From a checkpoint of a small transformer trained on Wikipedia.
Size: 10 layers, width 160, MLP 640 SwiGLU, vocabulary 8192, 6.72M parameters.
Architecture: RMSNorm before each block, rotary positions.
Training: a variant of Adam for these matrices, 162M tokens.
MLP neurons of a small language model. Each row is named by its layer, matrix (gate and up: input weights) and neuron, and shows model dimensions 16-143. Each number is 128 + 24 x the weight over its row's rms, rounded and kept within 0 to 255. Numbers have three digits each. A neuron's up and down rows have the sign that makes its largest values positive.
After each neuron's rows, "fires in" lists the words (lower case) most often at its 100 highest values on Wikipedia text that the model never trained on.

L4.gate393:168127139175138128138126100154122153138182113101143142161116100140164121144114141143196082143100128120110153085102099119116183088148160118161112161125145122143092155137133150103126148113120083135118121163116084143130119130132123183127097137111144170127197097141127140155120134174141113129100149124117120143103121091152133143105119122122094166113122130148142130093144127116116108097128
L4.up393:134097131119123147124118084101114145131126137132147093108120119089143124148114131149111131103154097117173116126132126104171116115169153129068179175120180109138134126142139115161098083141158110118132146096130102100135136148080101111165096123109144113083126068110145111136088126168124164112127140180134144124142134090111161128108129140166143111110130128145164114111133139104134080117140
fires in: "received", "with", "two", "dairy", "by", "or"

L4.gate229:109157137122094138117140163134126117146131190089116126176112136100154093117129125130136126142115116078134127093095157103132122073120095084123114123134131114114116073117140152126146092094105118117133113182112143140107136109143133148119107083179113137161133088102121144158136108131135157159127173121124109139157161111177110112118116091184148138162136150141147159121130167104122108125138
L4.up229:152148133108108141114122146172091120159131145123145146173140133099125094115101096149138142135106105115129137115094137095136100084138091076116116108104113109093125104165171134127125101157126091174107104166137117133090129101156105146106122121129137149146150119095149119159136117126124154177201137069140123125123193119172121160132108118141123120146136146173109142110125153173121110120084
fires in: "made", "did", "after", "gained"

L3.gate225:176147121120127112110151123166131091166108149151155113120121087139150124109148111123148101077116173067146129104156118111078125170119119166131111077086120139139124149138143141117103102118162142116162147160107092115084114143128131127131141122122135121127091144142115134089168104142089108138151127122106141138090129117134097110100132098106118118158129166102137100112126140105098132127175
L3.up225:117143106127125125156112144179132088139116162162136119129151098159155097100182138149138101078148151095131126123152133121091107179070131129126127097110124096149124133129136153167126101131141153119139152114111123109088134141125150086130133121136121112135064148159120136124147077161087098147156115154100163177089129131105109107090147129143109094164154145119115133136141139106136176107144
fires in: "of", "rock", "guitar", "soul", "guitars", "lockheed"

L6.gate216:139099126115138154124100117098114129119096146160126136115097108132174126127112143139137123145154142096130161149093093121147119082111119148141140098107165138122120109136150135114166163122170164091146115148099114158154120145141134144170143144126097119133102141180109123157141097142125169103186136108081148108124132104166136151129151130110092140133144158145134131082120104093114134129131
L6.up216:157170126161130144156107101154124137089079147137127141177125083101127143143149105081111141112153138105126102134118099142104133106138169156120093158116132125119117124134141093163134127152128147106087130103086137153141141140112128126119186135139134081105104076156119122194128121132095135147109126108131090156120140138165103109150110144095091151132150135111085116063161126102120103111138
fires in: "as", "of", "by"

L3.gate163:104173139162092124145107128128142151150140101102154131132102097119151131142163139162108119100121138136131095101128128152125100134130085137151144114156152110115106148132111161144117150149101119093130074134125101171074078096085084100147110129096136101119076104136115162126137129135090087110135082089109150097094124140118103090111154115097103134134123147162184142130110141127112175094134
L3.up163:139146111178134099136139132093074118140109099111125113153122075122164141133167107146100110115134127157117125103123152166076132135092083156145128113159148106131097132121123128152137155130140136074132080126097129148092094108106135132132116117092103134129125118175117106147132134137100140157103078119126125064133152142163107145128152113110119119153100145122179133141138119123110130117163
fires in: "to", "of"

L3.gate100:123135099149129149144130118093122122132139192110153110118094079133137151124130069130121101058137096122102177157152139091117112125126157123125156131088141139136127120133103124105167114136142150149140116124082108156072145135146122150142123128139166122118153110157083107106126101100149087093155115090093117131112111155158112146109115133119089105129129150101103138123120113127149162124150
L3.up100:124141093149121135151108117111119156142125162150151127089129102142129143111148067129080101089109108147096175139145134126111120160136181115123134106076176135188134136179110121085168122166147117154124101113121093145122143126120131154137101177133131094094151118108105098115090095117151127125182096127130158107119100141143139154122126152145101110102136155106148137091091138120125117120126
fires in: "for", "as"

L3.gate278:133100132113119106168143151143120137094202157128141125148099136134116160171122104135136145131158163108125098124116140126165123112141189147138124092120170071117156157123116153119110113084139170066122133175114098109108143148148108121124115121136146128132101115131132120138134157143099101149124128146097124133146115085150097109130086095123152088107139118165131127159124108140095138103165
L3.up278:157107130099113098196123136155121165109176161133156136140105145142102144167131103126125132114136156097117108138104130113170132102133155159170138092109139107151161160158129139145099117092154166064102122154117111127088162140185098109130112131123141127116102109116141105124127138151105104171125106154115131118151108070155092137133084102117143118106136116164155114133128111116088125102145
fires in: "president", "minister", "singer", "by", "senators", "captain"

L3.gate203:155132130205132125157123114126121163088158169112146126111127115133139161165138153123127094144150132142090127109136123176129130125091155130139150125109181137146116141169128114117151145084168106109123124106182104131145107134148138162091079130138149081108155112110123139133093094114128170131105115135100107113121074123139119111122163098177151117125115123104147126117124109108124121143148
L3.up203:094092126142125110137166100114096109135174144130153124096140116134114116146114130144109080106119106141117160164118151157168113138115121099104148098105122122136155147157162120136132108129182148080091135129167149109136124123146116102187131127145172126130124103123155161151157148143139130140126134191120150123113100089148063139114126137112124165125103129119151125136122127114154152130140
fires in: "by", "cecilia"

L3.gate632:154075152173149135105146153126110117108105158113111144159150120145172141046143137110152124101137128104101151139165145154073132135149127143126125161134151110105063167103114095146157165159116139140109117111097147124170151140146146129109174111111133134124167111132120119137141116133144128140123151117138155144117143136126134087139112089144132158167117112100141125088148129107170135120164
L3.up632:139108152152160120115155159125135115095097142120100157138168132161161146039162147127145135100119116099113128145161146169070146129152124150147144132100142121120087178112106081135150163170095160137125138113098139127157165152136144119130177133099119122140168099116133128139125122126123120152130134113136156154122143143112129108145120102134143175157128116109155130089161140108151148099145
fires in: "school", "station", "process", "business", "branch", "schools"

L4.gate544:143119099156167116121147108127089078106174130116122084106082068096179139148136102139153102104143142152137126117123184098109170132156146158117134142135157102159127137125133140113118086135099100125140094124082119133133123141116156124125154122148087133103119130153122114113172125131141131162103164130099145084145142127134157162097138107145134125172122119108123104151106109132139172131150
L4.up544:152119095145138156114155094125061073135149096174097093110140114091150153133132115155174074130162124165163121116154126090121147160156122138131153119156131130139154144174127109100119116152124114127131091127119112135126133158127133100145174190122084126148136186142134141126160105126112151181117115122121155131163158149127149159106154140135124123164141170141117107094089112147109119102101
fires in: "as", "opera", "comedy", "polish", "horse"